config.toml
num_hidden_layers = 13
hidden_size = 384
num_attention_heads = 6
num_key_value_heads = 6
head_dim = 64
intermediate_size = 1536
vocab_size = 4096
hidden_act = "gelu"
norm = "layernorm"
norm_place = "pre"
norm_eps = 1e-05
positions = "learned"
qk_norm = false
attn_scale = 0.125
bias = "none"
tie_word_embeddings = false
parallel_block = false
init = "normal"
init_std_qkv = 0.0176
init_std_o = 0.00345
init_std_up = 0.0176
init_std_down = 0.00345
init_out_by_depth = true
optimizer = "muon"
learning_rate = 0.0102
lr_mult_o = 1.03
lr_mult_down = 3.0
beta1 = 0.93
lr_head = 0.00564
max_grad_norm = 2.0
warmup_steps = 200
schedule = "wsd"
decay_fraction = 0.804
decay_shape = "linear"
final_lr_fraction = 0.0
batch_tokens = 65536
max_seq_len = 1024
doc_mask = true
train_tokens = 367100000
max_steps = 5602
dataset = "wikipedia_en"
MLP neurons of a small language model. Each row is named by its layer, matrix (down: output weights) and neuron, and shows model dimensions 256-383. Each number is 500 + 50 x the weight over its row's rms, rounded and kept within 0 to 999. Numbers have three digits each.
A block is one neuron, or neurons of one layer that tend to fire together. Before each block is what it responds to, as a language model described it from the Wikipedia text at the highest values.

Prenominal modifier positions
L7.down350:461597448498457416544489473560468464494576517531466495512418569536417456440520500556452459450378532451533522512547558481498521447486420453409602511563531443451488476496491451473444573608467430544475572464530403518568494458455503471474528507418524453391570546496484513456511460521517427405472456436486577520524407485472503464572576455461510479493504518501479465612481500388471510515460
L7.down603:634436459478469463491577538486459520496508488465467521538540540461536572487445448528432521456460524484494479508429572523496601468509492372480480536483490453560597480439529429530557567514385460527495444498402484544536452433421524583495517555466500509489500527561528500552461521626562432501472518561431430487504568444440494459516446519509511476498488588464504475577471453466433533493488
L7.down1329:462583453589486561504586539516509533482477521494566539608543465535416532574513531436525428535471526501554452529496422578612446439497440509513489416553532516520489474464501509518552492539518592535488559521459467441554567497509455419459496425500497440574490485389445516601508469550516553450474377555489512500545531439472572458462487440490508499557560540470545456432531494413506464475505
L7.down1358:571511486462507407485514515547467496494490454427488581480500483468489474540420430485569558497601516474530528507509346406498491482439484552478488476497519587590497444468565427550512448508598505520479602481446489593469610474504582332524436516411490454486595427508552430565504459523522478435522514538458395513541479519455396478473520613495527490532504557407563528477513502444504562413542

Clause-opening function words
L5.down189:522509463560505469527438527472534535441465621425447546451554498431528503523483549497538451490471566499515502555407467454474598489576589530507553479513469519505459629504505635503529482479511481437558405529461493535538537406551465502570507503499544465548549461403564448506495491568510433526393516473396410452547488542459540535424510500466545515491439474476450439456487593503532430493498
L5.down350:569528547536505485433497566511449561484504499550466534519515492505472510503532568460493513507537503554473535507473443550462568545485542497507486490505419602581567445461473484504467459487488477461538574491542521563460514419494568459500423532526481457453587413477593498514475496512522540528438459444506556529516528497504514398488584555547509449615494508542575553484419522450421611510473
L5.down382:467554524493522515449481498385449528536461524431473501528434635483584538485515445547489516622544524446470531378495459564458484534485498559513488515448516596606467511543474474616501483485481419579426532449472439527453446446539410559499492492543450534456531487481479433549510602470438433493413484502511546478582542444493556559497547472619543496515488514566530554494530422512441554477421
L5.down458:484403492454575499494402473479499464436528492497528544489517486494598442492468432493495502519529573517484524509498490451462504518528520464513533491569529449456463462483460486493566529416463464501596483510456458425509472588471513587459405480529540483446407537488495499541430548481518590504499542531402454553509526533476470588498397409446570468552559500483480482552513546528556484449446
L5.down520:461413484532593498463487498486505536569487521432434500575509515468502480452527497521455417460430439449513616418512572508416598468596572508501480529545531588419513519504497480481539427534362503552417504589458399501492456551530544459449547583508496514518541410593565540470448487428426538484517579546565493506443379462440444518490570466556577546429423498458468508526415491511563404474441
L5.down592:503517474396534540480452447487453437506477572474475541552514548398514609481528443487535582541458542514470512502511443572556612493608505534464520446457556442545474513476506651475581393437507500505423600431448576516466478464539517474519460437511520387461478602478501606481520460466533301503456487479567498575519525521489470573553443526486470498503496491471520479493503485526592596459542
L5.down698:425612539511446516498440441484424474481603567552548470423499510483510522435545584500521419549471531530562489478545416570521536477476446599508406485484569436530431512484467486517410371556416456628516539566500460483500397485525415520623571423495587473511550487486440550481532475468463428501475548488468483448505545419460467492487557498530484561587439476527486581525525523498498594541500
L5.down733:469483435532485537482563531455525575525505520435532477429518551586465518448409540577443490415512457508515493452480490463460499408455481566567491445428396566484515461444420500506467451526525473482499578503531547463446529480539491417520603633486520439486417432439480538446535433456561523541521497479442438585452567438595550510500490445503489464422445434474499578351530512461461472558509
L5.down840:487460539465528527461538461431515480541532507574542572555533562496476591585509508625530473501552490540548445577479480502569478548472504475533427513467475504564463504495528541544526499442445478535402516548460462543448545475514523523505451511428468454531450462459581490560508475487479450567539503499529529508554466471471498480522471474509508564572476524416471558482448430522545450473491
L5.down880:563476619407584515381544458450567444498499480493514410485440496503519384501528559516466527575520473525517579495468561553472545464592435525488472455666537495519448532501568468399501492462502482596484405497495430530478507447475509539495499604488468509529541475489463426488459572583541523519523405495495528545543514551478577541501536534493600539585516568618475493460502484541488460583415
L5.down936:540587401535509482580450519510504503459502515482540525525515500441459496546482531441564498520540420477453506544508473458618532439506512546598533543435516439468552490548543471515444480470467424450398493495494476476524557520472424492475549492579480429534607530542553456503471570464439505521439457433465490474475526529437540477517536471423460474438477513437444477489573517543453542576424
L5.down985:490444502476451416511399547453404480539552485480459601525487466430458486550484518508463554571575453446442540503494558509422460484399492435458507499461541573476451394410545508518526342402528514453510528441489495479565488500480434434416566509496502438459435467550494430411523458430407392515542507426445421599404433456515568409564567481491554554549500482429501559442447571458411543466580
L5.down1177:613464451551481533539381474573423588483460458505513540652518462509367569499462474478425486517471486449436503542536521572565575534500564579488525507478518519515405502471534474422449502522438535455439523460465499480519522460526363509440522457494465450484490562410475505412515468490385465505527543474565460501545505562483440535438501372484511577370473394457530441421437454500477588485509
L5.down1268:485563443591521472491461514526473529381413584544535569531547523501549528473526478510466515553416556490458445531457458437459513476473477605546480552460555493537472523518459547517506456473553523522443604511432513499462590558514482521493501581488495456523509431546507463440529532453434452499504538568629514534439504456445556488471523515544473528456436422421517498588546414510470532488502
L5.down1335:513488525562477568479497553536522420525432545508546409456416517544449561448410483560533431542459589557520549488527622502484500526554451435501406476565572487502455548518486473470509526540440457466463584487479498548572528528463479421416443551520614530510468521516523537460470422543465465461499536511512545563495508516547426536554541453568428540581386538515522534620460452472476432395465
L5.down1528:500523533414492534477569381453493531493565553451512441393478504529476452444496456527519443527495633598553523549474441536594378476474487527546555492532471465365491487585413491511519407469498520487448585562435484431557473537484512464449518553538535454413532466523471494494426403461525484485441520492550517501491531460519474562489553583484483468548455550453491494487400417425550519582476

Word after sentence-initial determiner
L5.down5:514463513562508536475503447474473606501532538548553494492549522500455559570521407492559508473552561535569500456523566519463496513522492498452552515487496485478440493517400506551504541545488546444486419572494495505462515479590488567526509507449546529533462436470402416495557449531417420475619496591454520532439475491524439583415548526503550487466506568488582523545452444538502535468515
L5.down99:493446532498556467426515465479377456480571536522515530532533481509379492460438553589467498484567549480586557580431469655565401546542507568521471507546473541497586502447515524482447387460468590482454526524516544371519460542480467477431464516436466495535493522519508505535483375469454494453555524430556492482525505576435519475466444563514531495537519526472575565588488545424470541476488
L5.down204:531551516587532435479534512459526473546527439475461533490369493519499552467442581526469437475576441518507496502525521535502560462460481533635469506497422530447558433501520540397480432551510605398458430538378527475517361545472464505528538518458500466576538553484529558474590528420554471495529547510558436543554509500579547485518475427506545491495483443524510547519566487491481451472452
L5.down278:559480556411411556480580546486464481570554556538537505516450428473575507525575529508498574484436512517617530598524496543452493509460506467546506398509495502489521491397490514469417468564470507546542511519515495536485602507520510501410508470551520475519401493533528494504530452533473532507546493506421523480550468551470502431441449536552462511538484536478508622469429485474459471557464
L5.down303:516550440532436496480455511513496544484514519443483543503581554548491545523559510516412505424468444534455569490502450500473482510398513432471488507488442521595578539484487539458519379489437474434442423479548487505523476398466472410503531519483437411483532435457546507470478526482504540478483520506492549490562392565429476483444520525516457479604588482510575474452512574392496534486483
L5.down397:484561597469480531459517431483489458474431565512519488417525486413478509481555557580521551420540461548574491435565496429533517550466432473494378505485501498442526306546484491434490567451456546510483442496458469463502540454462477549500601482449462470453523532580499493522505469468461441487594485494520479446437558522454472533520430481493562506422506500506475507520374517436518417440552
L5.down763:498516492521536509566558468461542579489343461601468530419419486525521523454537483521468513498467479448570520578483482509513475482412492512525484492525478436485518469486513495463480542503578519487621496422537456499544545490579556548502541502539498504517587578487437496502446520506480514501520578512434545477510564522496483424513494532498492531562544500467488508483496535421457543606468
L5.down804:475413485500469403561492541463461562473540459500534421572426499487637471524517553553490579401457470476530563485525520503441574484523518501480593545588432506504502507462426493550508469552399472419531457547441481449516533498466367506458583484509540383503438550490478449443511581481576478571484447499537537496559484548585443463480405511588400472451482587481529508471603606471548512587548
L5.down914:558569510513338414524551535563446472457521473529497510482536396532522510501517515530484584482539524480556528482459509461505568584391551463462522478456480600480537526462418403506519376483491480475595567483550488504518524484510483433484493599408507453441578515478473442506510502564613571503540449522522472493378500514495500403476504513537516480605527526522536609535440499414494567489543
L5.down1119:451515508532503560500449530471553465467555511525524620530522501463606452534538590571525470510500584490541520456535561454557491521513541493463507496594536526498497433556441470398551538538467450501450525513312529560532501545468540446459466516519519506480477533521561473506462561577518535527461493479515522510450531561546438432475449520488569455490464476532508422516455525488417471497427
L5.down1261:539489510519474471535608528534478555457500496430499476512429461525527545471522527590483500494547557573511454400510551432524518530464485472510607499451503540459519491534493410553522499419544611434587502532449512416451521422522526518506556506508575501500533502557575525470500449486504479506477457384568522568466405433534499581407559512528522514582430419469615515575435458485494424572487
L5.down1272:469578485550452574476460567506550477480481456492504557489531420523550438477442515497571411531490454547481530490505569474449505506597434429568461484513586548587424518433444522530513434527478572467594496544576475494600436419496482460486491485549506536526510523523500380502537427538421471493561499665561460413550445551463471539517593597511531535465486555437433440423493534498483524514465
L5.down1342:467540502550610455499482499446541461531488483478477483521428428541558482500514448487507473494522578561495518485469501496472433523400541496513481491567484465459427575469492469438428500588500444447581440414484527441459499463535446483486507433512519447367518456454468427427472453559545513508493404509456625483517480479540500444469500513459419481545484475528554493548488554519494491535553
L5.down1492:444517458370431558512505582557490544540551452497532561438500468440498464603473508540411452553569512562589460476477372470547481590467475462526548473458470470535570364460514514475374507474547509532516528472415539498550527520461585564517444531431340476426507482460458453503507405545464482469598520568563520495539501484443448465445520541489502528554493392512452563435552563477468511574457
L5.down1493:489513492497499488557547513520532509443466426566469480568435426510527554541583500515568537419553549437540494478498514486502446478421553395493520469541530489560528416428485466421498527544400532519533582507438507501487524485466445502505535447414479487553488512566459493402416447515469595505507441492487512484492482559413394486453662479522470505425561537458482513490455468505463451526587
L5.down1503:516491595474486469528460513522470456532438564497379527455488494421570495544572465421491519475537482465493502520421532412435468488495450528536473459506492554459450510534479579576583543528546538447540554433576563634484520513495512528448603441478510488425499448517514458435460548476561494502511490547518467590417490435433489495495470500476545473436518496520521517537618456535536576502416

Reported-speech verb completions
L7.down258:430515485504500542543411602496483472500590532622507509467493439496543479475544520445454526476503548502541466541513444421546531549521442499504465541432431455520563435443554530505550513509437479438549464439530429485546523428500547456559473490477490464491478490532515521492483532450537474398360510527547495485511431534534471486494467536509453619575554624446451537540507480526465434505462
L7.down468:544441486462498511452494533573435552488566537512456451523538514455467507499470493484507448569509588486496563541511422553480491474491416497548547510440495452594530361435496581503481588509460455530503459410520537482537453464527412575504508547470525478544486577610560519436528602406463342460479556516470426471503501437533451586481480529357496583489559460524543503533519524465467536473426
L7.down862:555531515452606552481533452454596499507478465478535448460427613554437519496471577530489591533500426431489419518424568488490519482511436526531479494485536448438392506525492541467461544522508501521443529555503425527544447593454553432435581461479492529496505514527612484450544492447491564543465597472554410491514503481446557657525487469505538553467456494441506383484485461556519433440480
L7.down1360:482456534489388574454581523494503573490514446483427423439489575547513491448570502551524563545523478560543603478484494555450523491504478443477494522479474503480576506500579471514496380511391560546491537420468558467468479492496540420515525591471518465568477434516634410479460460418486492525519474549566429518437538450420519519460494426500532495432532501481539485467476400556522450510472

Predictable collocation completions
L5.down45:505445548472409586556445580498427633511484527566560550496468483447491468563595538465486511472547487486482431520538521463463564490542600541474514451512542427522520504534510560538611470492441500471475465476467519513487457483566500499503472553557547478522479575483494443406484498454583415501486569599433450534504601438495554470533470569418492484588527467546496535506443389486423534462507
L5.down92:559485537525524454506437545558507506544483564442482495403548507444471513589525403500539501546468556476556439412518494568458510533477464559528521443502526421501550482545469521472541555515517513463410529448496432493493446477547549429501551528527557464524530487469386621469544498463507471411446599528480399535515438539424410541550467459532480533512530418491458485552588501489529438513528
L5.down146:509533640464524530583538559482400545365484387529517522510481426496584532478533512468481491521469513498439545552482522475397580527542575469560531511546498544522460572591463568459525440438446544469537555517472544492501466432610477431452492535548559495523458514468579551506565513440551469562633474451556407480580561503478570608481364532506423516521543528462576470407521485492465509545493
L5.down181:599460502519386525510511507510476455547517555502473560422456419582533520527482410471512498483432502584491528590490491561449573477479536543575440470462549524535559466572497516392546521523518515447388472502483506457509481500499484435484588521509588521565459497455436549435481550464528446513542461428579407495514463453391444569480413475474412520500546457492429535494561451529525535455576
L5.down213:529439546525469512505417564521496445501467562493528531507537439491495524562480343527533460435403500454486431472428470494457669460402611563459555458480523467605558409593539522486559544502505504530386463480480466523541494553548488483440472547527502469487458478446501531478489585457503479510514559474485459464516370457382506503547516544510439469512423492479451545469546563485536503502543
L5.down585:476472462461554482503468432466439542475502545454459490533457499450485431473510487564509411531455561569597431466573542520431483419505571460541472508521500545435470509463501428555441478440467449507492493507523435514508448440505481545479530432498535473526462458476454434504491560548567452410507518433544518423482399519493533420438588436486527491513643509564632486505487486582558513494512
L5.down637:483567376570480503498528524455472558529495566521530559478434419515531511493534454521529438459518453463516425605460423522521554476480514552549470481504512505475497565462476470449489532503439471558471437469450526532556499494511554457449637580471483485546561519530513416467523605438572505449550464537553459515452499454465486536361474420505563526522523486387545485505495489512569557475462
L5.down671:507539526593537478524432522491566568398467529419487494538437540463517452518455415468601441553472501478534554509481523391480600464593518525416541560578430533448616456510500535458505502434481515549476416507457539563561469493501510543491490623453488394513535504525456579562526594516559498509511455573444531458482526541436450512483491545513491507534465403424460524454552555564541520473548
L5.down739:468486437541561481549455521537361408410440511409483457482523476494520521509470512500468498566439486554444483557481537525506479467422547527538483471456549514569496483547481494525457510532427553506460537527460432493497492462546483485526578534594473445600465498471427530498553570473534585410554498410542455510567529523509502484406482405490464478522592489518614556587448414467587501433542
L5.down784:464452479645585517572511546514612454512438550509474532473536477450385489547500476554532476495474575452613401514479499532510515388463506524525423522524503417536576502501497484495346540505474405485479468523456434534513461492493563479484570511511459497530535547426454459466624491510506535484448515615554434454482518499482483515526512462490419427509473545494475487463603466567525499456551
L5.down795:505418506505538469457491450490429508488525439458544505551553439555573530512491437396532506443478474462475511465433433516505519417423478533511461441431591530459422477571487440473533412485484468487439436536503450555513509477566489490456538480552499424557516410419446567503370566522487485492512517517516428429504583426518462503526494576499469427577485483521438483497508472584453486512564
L5.down946:551559500522456558452603524498492553552507600428547516534446403626547497444358486542499483471383495464542448535438508540482418530493520460497530505542546516410500633495451461520458479538467507562375450568513458465534560492476457407410565556435534434536497481444459505529483511485502422458535455500532510470526551443479482454512556505487383467499549569404414459534467485534472603480520
L5.down967:525542507512437519529465571454493483420528457398514506459538496500530538484463510521491368488449440491468511449533540492582541516462527548513564519505544474543520521495600497558447508496519444489505511545443514422500459526391436482573511483579450403580485468475583459501517428610509440456559484484569450456512491576482436580549502558460466448480550537549541480479480379593538428507446
L5.down1002:576609441601479465460467412467539476456497576499485537517546491501483478540469444534490506488531559427528449502466461491453595473504447561539485555512550407523586480421509525497449500466443463431514409572517504506572518500497528492481564446484519486514529545439521528459659566493521516553537509532504389589473452456458360533481527461484531432529548477444565492558452489407613490504470
L5.down1106:497556453594530537498485521508507483440497523519473453514496503476489383458431487421501476549438632548486536433512458527385560468501528562575531505514556479557467473565498471544460549498546477460482440539518500553510489537487581527468486479525548452560465507546478492550469570498620518520530495443488410535473544459523506517597405623446544578545418436548432519455561413497542456483536
L5.down1499:492522497433565559582502550552499478433494532449471508506615574523463480566431398476526586488468522569490473464511450541450535489468532574448520408457521602525465564465484451468417549558538396540398394501577519406508508398553488411479489483517528596525480515434452578486460571508555444505484463543388538451463590463489511421421446564451553435468467508554439512442508464521479603402545

Ranking/position adjectives after "the"
L9.down1028:456597495540455481613473394487485488505577498473551527560435544403544516490521448555457499558551510495529475476500504512546522504432481480521586441559615441490571498565468518536500466505533468479443476497566552423477527564627423551420483504500544516485509431516519444576511536501451556538443448553564556604409491510463470467536508420383568526477499405518431515443545451509491531518458

Ordinal after "the"
L5.down75:520455525579553513512528482547479582563484466448509494454596442411427557535475570459462495557529518421547547414450492456525620488464478570446542566506516585492448574500554469613492469495494481498535455481564454508536410546575531487422514561481512453508525504495481437490547504465380490513582480437373468481463384451468492625487486504484457480452570562504493467465482528528474594498484
L5.down174:452504485523576503476479541548523502544460503578459446529533543454492451420516417608478482511520568463473531449575453592506467521489501570512538525571553500495525512467544532496599636477509457552445388540447453467451455472471523498473491539474545485467536446499509522524519491478508457555480468600428649504514545501571373497510507477576488547444429581517489495533610467500445537508497
L5.down434:466481485561508479457469510533463511509586437432571499407382523519506517494513524464531491531574476557506470438470421488589474476477509526475494535503493519651532397499497506503516533526579518565551448384536557517445502475483494621550499477460452485449510502496560577503428504534421591497508468474588497603438561493463457378475572529527525506543480524565575399581508505465423487489403
L5.down514:481445584555492476512494516458458485593599409532466519572465521402574450484453488543464436437455410430579525413562535682512522513477462490526462520518537521519463477456400481510508487412487442455479504402525555544479532432539423515434477523507410567458477482557559548500541647562541486504481489503467510547473493441653396570493528492459485482546504518458545528489520540606485516483430
L5.down547:450460513441417484519507575593494428571544568540420447494479495443531494562548463467458455492521519526494585570379499497539552458456484465524511573540463496518540504480443490491425527583511465553472485502431532558582405506553455434401404461558475493571507532517435505508494497496522532506407526549465506509567515437465508463534489447513433510536572481464446490472451439541526553560483
L5.down759:502464551510575521545500487488588513541550529417454387522534431508438472390492435479508431467417554470515565471518576536512564437554412495525453467561477409409428510490443578508482637532443487552456510495509408455479451651511532521606501538516571526419491617518465485506539472414469470521622519520497525495566569482535449581515461493515622438364524495512471436531467397541549536543484
L5.down839:472465481436549408469488565447493445569529492539414398497569519414587451600517459518597427489475436499552471557528540447450574576544502519567517606562446476577496499534479490472507574511509463482502472438563486561474446455571450486489541479533512495509463538537477471533533503551494456525517494473468524594498482555442516618559502440512477499396538405450430459469471560516506544487455
L5.down882:456571546499456435585516500462501511534525479549479486591538472493437508634423422473500473510500426378414587512424509538502560536512508420525456558574577517606526455514461444489509493485467503528481503534472531509446587575399514518499462477525455550519424530509456450534565592574541456491438532536509583470566554555503542433485441520451422486471521479494520448507537506467510474499403
L5.down1051:505560524502528572412578520462562535554457520569579514526533470489522485521488478464421446415503457530516508510485493400503473470499472537476467548578550513537456455542501497515472444522471473418495603539514430477526569429557562446454483405523480459529469473504502543566453437432514446387514585451477423458586429501360580531497419481531511586506424424523550501473509506502587389454469
L5.down1091:466513465573497493530452530549419486510522513487554539509518579520549437495614426537431456544547383440482448536553493554506469496510431572532475506541472485589462517507400622535543556525612634556593472488546510494471578422434467472517469491540538546563491526496606439403491478548508464483525487509492490495440486441546497419467528510552520505453446440448577437472459515434497523502472
L5.down1097:560523481414581578438470540475628493602533532507467505530581509441462455451503445438395506529526606530491525560501588528429523498545537432418451484468526484527452468527519472507489522540436519529536416452490478506574524468558485492519500527471543416578394429490522457443459597491540378529555511508530584501593567480373510445539486502543572590529463501511543562575552453524550473525496
L5.down1190:604565499520482485510522553457477502465462482505495485544497598454527449573490450501510458475562467447493389452536533481464533441559478570462467546590515544515504461472512545503438600527398478423459598519514542530548547496451499534466579594497421503426469537504496484436502550470374442528536486476513488555429472490522417397545528479496475465523604558687529443455473546505506494534468
L5.down1385:517428513494504543503477486417457431569562535515474532475519466481455493540524521504451536519467499545500437488482488554517468488523469496525477520505564483542469523475544513559423593511479628546499598491577463506520572532476401622542587539404477441474530474517517483473386477561517491584556476601457538449533460446559569505554476494578495512380468515470603585503522564514489471432519
L5.down1406:646571486485532493522527497455523555523498568512580488490460458464481420500522548547535495501547492459599590499570539408519491525540462490533451461497482464468442491539504548417591528532532468523478470460560549546553613484535445569623493443479554565474525455484646543510471436572531486445497471476399526492532433516470499582465527413556477446494483556522527466468457458486501514560461
L5.down1465:516518481582525502570493496421437491513467461500561470533527593516477483504515553469474524446529453496483497514587519475426524421543513503492527490563553530611493530450561358534540597486538579443516477463461469464493444529570622525543503445436445514488539503510493483492448541526541452501478548441488494409590516526481504547515476489465503420533505470540487557548576514498537459531522
L5.down1519:509527482433462471519447580511601454535483459495431463506421514484532494602537509488504505493579541414557488450518525457482554522436526448520594487521604503634441527558471397501530449583436529591623511478575502554502507480521576483524467525486508490447437498430556459503490480586532499452519501560538546468498524412526479469469560575399458519557485490440560511590525494453532477535400

"same" after "the"
L7.down221:556500534499456530621507518540499518415493496465542436574621528550508509445519484530485510409573491481492496574462546448500546523499515436501533487501471543511549564544534442538377419493473494516493558483518626564458410553488374504538483466490611548533434551474537560447486529460443538453439513587544523501541507502523546588510441479495422460505464474463457520506508468468520466451454
L7.down447:479526442527536501555565473575528537427528511462537595439499550522443535453468459495541490603491537496467403477454566532499512450460610499437496484473472547504512442505488542496537527517433535552549567538614503626401485467571493487507422479490493415541611494538531476416494538468388576459393497455558493552526427530477485516574571379505489470511547600501571458499497531468457507496495
L7.down518:539516493463468488571387492456534527407468458542525535481552539532412547354411532518440533479528442502505548506505643573398469525535563498517534557616435472509582513443535444520560507425437510457510547474432557580610522511611450535542594541568526474525492504419585534531617404414460504487529544474603495495546508470560468434493531434541498539491451533474519420458512513536498435480436
L7.down1532:461550551557490503472518526644496424416494588463554462563533574471464546476454427468524542490424498497535493551487494510557489448463498495512469408569515517591518583566524544447527579555438567449492450428498500505447549530536482442518519515468447526555492424521523581458448375353474505428557473618598556512555474472499457603557481563470510482519486478521454455498570508492551585509527